Part of a small language model's weights: 95.5M parameters, 10735 steps.
MLP neurons of a small language model. Each row is named by its layer, matrix (down: output weights) and neuron, and shows model dimensions 261-388. Each number is 128 + 32 x the weight over its row's rms, rounded and kept within 0 to 255. Numbers have three digits each. A neuron's up and down rows have the sign that makes its largest values positive.
A block is one neuron, or neurons of one layer that tend to fire together. After each block is what it responds to, as a language model described it from the Wikipedia text at the highest values.

L2.down194:093119162141155137147134163070132175121158123075155072117087105165086143139149198138096151152086139091065143159096106153129106186122136118100098099119160115165059018089123105130113162176127137135095159135114154117152180140121133111124100161023123107128144151100085102107161103151129061110105079200081129116175134154124116119132125143201099182192116164118124105103161216105129102121132
L2.down274:166130161119058153114161160090134161120102149155163080157115119144178104126137102086181149180125126134177088171109132109153121073172108150088145112124109092138127119104116117125094130176107112168129154155114108146103167138098189138128138149143103141078152108121138185109146071192160132144167118157132107105074171132180164179123117182107104090128055144153121129058124189161154142147115
L2.down443:088133156196127067093141128155114160102099160117097174141158093098108133120104196167124122139079158079059153203127096125166160085149169170129155086224139167119167122119156119119095157140057158102116108127047110147105119100184116129157130119046117091193129149083085109086106122138151155143112129156163136154090150108143158145116169077145150133071100113130138134105121166134120102132118
L2.down532:122138185144136140144117190063162123116122148123146181116131114147167129133140139183205094063108111060119081135157153217110113112130200101205104101110111084114099150166121155138138228138098165172098179111112171171124111051162136080097156123114088142153125173113171102117074135075127158140104116128139159092139205153114151097144061129128116125143142139160077116190163093116129136149131
L2.down750:140143139111135138088058132127114176134046125145160138144091122124163136125128144183143075103089097114100133141052103118129126074120121166113099145122114126117145069093133146113062152126127142120097138073091118021076130134153192183119134117187090162127158162125143112132145119161166099201050200134139092082121096124097142152110148172121094177120125118137135098051148149186187139136180
L2.down814:112110111138183062094104138087177154151142148081156138203136158122103159145130132137144125133171150126060155145126134137175146130097148125147137056114145106120085096122167093114166125105135163090125085116132177113189089087126154121165108181167170168108219111116063087111119109143116143082106149156169086096114100125131102096118143154162135218155081158070107132124131084147093109118151
L2.down834:100163156127118146147135151110111108162113163079096080108126113127145096106141088171186161124126119148165187184084138079110060108090119169129056016111114113162148139124142177164102135099078119123116121109168137126084127156081115170108104129119134048101184150027098165097153160153140124165161140150116127088162181094141191107126107068178109060137063110142130081166147128153091090150103
L2.down1255:175141126110129074112103093092102131066130098176140134121135144080166155109131146120109104117151143139170094137070171122079151104092108148148118152112185114164111171166118124120101194109104177117151152130121126140133144123161178158140078124135200168116147130138185076145174174126072157129133157153168086132111111159142128100158205168128165070122061077164102132116133141151176151116131
Word-initial fragment tokens. Opening sub-word pieces of a longer word split across tokens, often after a quote mark, line break or hyphen, as in sc(attered), R(ajkovic), Sh(ue).

L3.down281:187136140079135104143135167109125146117117130118111134153129104105089138100098112096113147097112169119131108135138154098144166158073139119131105048119115165140186119121155142097147081162124153110061101132117128111106164114123156110109107155105123132093175129093133164111129130147112106133132142190126122126121153112115113144147117149195122075095051134154089127137175089127106117098096
L3.down1121:090130110160102117129121141146121125136142189114111164144127141134051123087111156121159159131151103099109144139117163106126082157106139138114152163108135112143118124136138131139147145124080109171152117088109096189096145140105113175111144123059124040171170115096165122076110143041166072111082086071179080093150133153111098058116141130147173181138142129145111090170116200140124125116127
Word piece after initial S. Early word-piece tokens right after a split-off initial letter (mostly S or s), often after a quote mark or heading, e.g. S-m-oke, s-pl-it, S-qu-antum; also " United" in "United States".

L2.down445:134115134119126119089120119114100119059095106108185188119155142119144134134147123181121173189133131118160124060110099143194112136099098116112112193162124120104130147187175134136127150122082178092096173141122129150111129114151146078148148110111132135126159117078065111144116114153128119083128185089100118097124155103128107186170150117129113160184134112115131077134142150196100114099109
L2.down496:089141180128151100173143108104153161194071191129094086121148128124094109103114222105158114152120140141135056118117106127181115116133133160106131104096105121100136108183143085134115129141141105141154177101140113080109198134150115105150134183159180163164160138086106175117168063143133069134118152149069072184191129098139088125090158127132090124140090132098154227188147126097133144114149
L2.down516:168063135105073071196112163136165128158100163101118123062131112135212196114108139118169099112118102100117146128096092092110129130132120096203159108116143151088117135125189159145076199090149112114152104181177113079151199106114081129147157114145164155175160119087156140180099150082128124155113142114129105140114103108126180162159130108120107089165087134130139204135152088157192123077096
L2.down529:180077154110165169144135116061139107146090128151121025142119174120116112118115113133137145084113106165034133131128120153132135136094140131139109125137140167155108114031106106174130128121208162099163133114058177088163128156138156110113135124186101171096094098131127091141153160173073104140136140161158079130132126112125105095199080171117097166183149151116183091167121136161171115059165
L2.down647:098101119125184132183148184064064073110086150118131126079190143094157104138164134128194169177098148063127133178159119166143133110198113059096117132177162102139210135130166121074108149078143151109125119156122192165160085096094119099120104170087193078162073130132058153142108159124125142150067090098178109184154147086121149080142089097136130162136164180055153136115113143134082097102133
L2.down822:130108171164140067120102217086141100180122115083116120115076178096118104147180082135091139126126097123136062104090102169112154186164106111132077151076129124167141096184141126136034124192149095099163150091140074155133114134116134136124186131139105110101144122125116104113140151130108104074109172149082111137131135149111156134122106158143134140117118111146133150134138131106159117121139
L2.down1076:094128135141098167086153142138091177160130193174134095146142184122112106128148125145096079083120118138094150081095072132107175128150143100132108092152173132096118096125129122169083130124092143117136085129148165181155060096145166114127148153069082107073153192148069144089152096155143054149119127141142124110125131127141126164101144130131132071162108113112125146183120094105201161161086
L2.down1118:118130135071094126139114149124127172166173122156119135109095119089154149141142190170098141082163170184112076112133079102140081138077145074173127147224162101162140160130157133153153159176093147168108212123129166118111120083122171130096147137095149144170133136093132208120146114114159092087168146163137094135169079122106149155198158107168135134131171155180120121097128149153098132131108
Reporting and attribution verbs. Hearsay or attribution words, mostly passive participles after is/was/were, such as said (to), thought, known as, according (to), named.

L2.down15:137148114191076120074116150102097105133193125176134117136074156100067142166182073174101140082157153038120128112150138126129160142117207147131119169132096194132157097190130109146141082094184156143089132081087103107120123137103162116142119135082096143146083126084213070169091154134170117125111216095153077108179131192159131137111134158111131149162139050101092099123111134104095105072125
L2.down54:139115142147149207105126154169138169161157104150112165123099135116105112118131142129070049122176202149100116094108105133202135101121157180136137208137100154125120134160102126125092093133112151107152112185176091150144061101161116114120127130146140146108135138139099149064122172124126174121177124109129113070191124173146174091135162108091134151087122087086120129147067166158173127111104
L2.down79:166071135173125132099156125110100075158147106121124191175141134105068114070160051188117110104130140133134095126147224129113189129148095170137121149181166126117161102171160069092129090090114111091145130135131106063127074149208131074114105148167117164113107096084204142049099118107172147115172103080063149126198109168099146173108086137138134137112117128139158112132108142151102091090157
L2.down455:069105164049145105138145079111103128094113108128073141109121114091155136153118157118155142083074161157105120139066145152081153130117144114128100178116117146108129132176173103145116126141132081057155080130147120123127146129135152145131163121214151120146126126145195112143132188169139149104149062116174124117136078161129144092132099169111148158066186162124126133118139112177182144135074
L2.down819:115113071134054107129117012168103091091121133137146067091128066159160089110150113127131098158114162138107115133144156154191152141173151117151097027148155117126185171142070161125131121133166171128112130159143137102111177132128095067167076180125125125090161119169184168107131077130174146150105076129129162138092071151143158109139134120131083157104110104118079133126129154103084149095142
L2.down866:074126140166126163168108078166093127063118136089123150047186112134102147112155127127117186151152144107136105121097198160121149122155167171148096050111123112153131095168104118206116108133131170131166129162120113180161089105144147115099122143147141111174138196176112132134153133078138120121142139164087069120136116096118082155141171131111159113153117134127110139096126202127128127130071
L2.down1127:142142120129133144160144128144148144161092123087128169106098113074095091078165183112094161161107135169091161098117115120166139112135143093132108096133122096153117109093127103098115147074088180079119130135125095171141173084116081100110176136167120147148102099123159106082185148152045110047135156143056186116104135055096112106042051146140120183135069114128136194116169132134099117161128
L2.down1269:145086165141116106152119105131172131184105071085140127120090134101161155115087147111124125136059110170138108116146097182115157125151188139118153109117076163077092093112116110118152080168159206227161120113120158068140115170127160074102178141183133159120125172094150070121143136154121092188174144099155134112163136166097151155081070050179064156123111155094165120102136149136122067129185
Relative clause openers. Relative pronouns that, which, who, whose that start a clause after a noun phrase, e.g. procedure that, the valley, which; also of after nouns like state.

L3.down535:078147164107099174177125102173184151144104165143109127158153112168170113125071173060136124175110138090127111138147105145137125106162138122120186043172167121159136161106092138178093120151088126133121159150086090117144088074093166095131159140094113110186130061099145155133131119132118100107102080124075143139122098053137138118065113140148159072073111163101171172096165141146115166170170
L3.down916:097158125132135083149111117116140177134157110175138091098108151063080107122115140137117076146123117091152136124063122132120150080150151152057156182123119168089117072110141116099096123168136069192150114106116165135114175104150081114165136147066169025177121152141134157128108125134098153089157110150088151129120121106140148143104108054135145144110127137097130092134154097101189130127168
Verbs introducing opinions. Reporting or judging verbs that introduce a critic's view or a quote in reviews, such as called, ranked, regarded, commented, plus following that/as, and table pipes.

L3.down479:142164134146085056189129157157111124086151132216143147112182148076132072138093191169085142151177092167128166139187125173159127168117126118096092187112154095139097146163090190136095129161101140136126082136142175143132119147080136132094161120144116144122131143112078091101084140161169119133126158145146126143102155125111185103138055145108113069190126169130119079137110200085088094152114
L3.down1083:095100123179127157183132152123073089084080180123173078132116112160145082146159122170157139137130127086111133109122204147138125107100068183091073135120120159065146117148129145147164097107135166118059138109062189157104070147127132181173145106144143123137083122122107149093118081105125081111161115149178114158087096102113169203092137111128148152131160151107107139100124111147070119155050
Mid-number digit fragments. Digit or decimal pieces inside product codes, volume numbers and stats, such as Vol.1, A10, .250; also clause-starting which and In 2012.

L4.down151:164095149146147153146125139071175111131108143118161082153066166142065132092112142127109087110187105188102135127134160166096064150161136141130125148056098152119203130151134116090049089107136144130114108176150131142095122114141141150118129166123082142118155160086103096101109114138149157091144178126133085133098168112133125162153065031081167136145091145139104136141130152173142097138109
L4.down861:124109126126105114140084138118169147133163117138168171141130182176131119144174148124117141083178163151108138129104180198102074127172168136125043175110134149131117159150080146159122132149090153114154123131177093144158112078105135143135161138120194135104119104182131107123128198111064116157157162130090128075134159163105097161076133141175141124120129119162128126141177133115104131144117
L4.down1046:070145095159203222175120125112119087165138123137088135136196083068167159031046157084127107116107149127127162106153167160167045128048156149147095125104161127140103125132116106110120082126109097176133084156133152127153102075192122078169139109120171092157087119130098204127110137070175108143129094102147127124154139095149123151150088168148055082101121135159143147090134116170134194122126
L4.down1242:113137071120116149172137102139143100149154108063138108122178091115160118165117127141076096140136170129063154066171133115136099125172141096143118113151111140143167133110148104093168097098133087067205120183150141129115179127117133122114179100100113132107108130154122163130136154123145159134119144091182107135083111171154154140120134079130111166147157164155099141158173127139112143149108
Knowledge and ability predicates. Verbs and adjectives of knowing, finding, saying or being able that take a complement, such as know, discovered, unaware, able, mostly in plot summaries.

L4.down77:126155206143114126168113183097139095132092147102171099124171161080135104111103046146070164145138147142111118111141095146081140086118163174122139109110111109110150143162140118161106121136131196153174157131119124118146163138151131148119146103097151116118147113099111132095138127100097118093138096154143135120080134207111202121249052114116123110126139150140132080110134105101137132116167
L4.down114:108133084182116107144113127103149127082143121104149138133170123134121150165144117158126148151102116125133114123140114067126114102096139169153109127090076170176142168159110112119132151115108133140092113138117117126128142159086154147134097147120116149167148147102105140159131110077089095149161159122049126049137130113124159106174101107104109112142121149123070023115137126153147133149086
L4.down450:176093150064177127143104127090152051126118111063092117100117155118134125155087128147089173125154215145131135134117094098157149172131156145148182112080170123164121096131115076098102117138194140125106125125156053150127153148116162154133116162101176169105107112155113118137153100114150146184142184101111103146175138136152071160095123105111109168190143137104092086116137123085142063109122
L4.down1239:154140119121136121134145157117134177136215142125155150116104148148123149086100118185170140109124165111150162163090114124181085141097163132099129000142179098049079132152120152079172141102165128107126146088173072097087125096127112174122196113119152095092126164093140107131126204157154126133183147095093133125149137083110089095149107120150194111165195089070140099125150117149111174178139
Paragraph-initial name fragments. First capital-letter word piece opening a paragraph after a section heading, usually a surname split mid-word, such as B(ullock), D(owie), T(yler), with weaker mid-sentence hits.

L4.down121:174179091147114102103149162059165155178156150103149115093112129132109189152151157130094091090199086137167094117133108098129173135156119129116109077152081109112134157086084122127106130142127194151057132176127126134109130120115135097111109131112073120110102162103079122161131101098192162123146144108109100149154119112116135128122213111101092140107074086145161144111053103151085159165151
L4.down453:105130123135089142091047106131088119108170170052161069146173118154106146141089136161140170129130118121119138109095123173132112096146118120171087164100164141170154158132151152137162114133165087066109143116166121110174100123131058124105132097119159080121064043109145110163146151067073072100125161116096137123143131106112142085112121138179065171064155144172124068129113152070111173109178
L4.down502:128152092131159138123120169130125132113138093146116079117172182131083117151160216074155150112179094162121131157109132135141146092081115217122140050084178088123165180169154106122145117118183192084139109123093099123135077147119114129169118155088075167106079149186166096166137097135105179111151144109131183166107217127093098118154111138153157108145120114097064133107094079148121165170160
L4.down931:113107133126138213126181105072105101134089211077126151078088115170113143125101165122145141104133136114177135102116122143111124171161145140129143141178136102173149146144206119072193086130153123066162094070162141129089072086106116168137099169121153103125119125074156120125107112116109088134149145100088151113126131152118143161167128125179102077099126133119159149192130139074137142148130
Relative pronoun after noun. Fires on that or which opening a relative clause right after a noun, e.g. a stair that, guitar that, sites which; also sometimes what or would.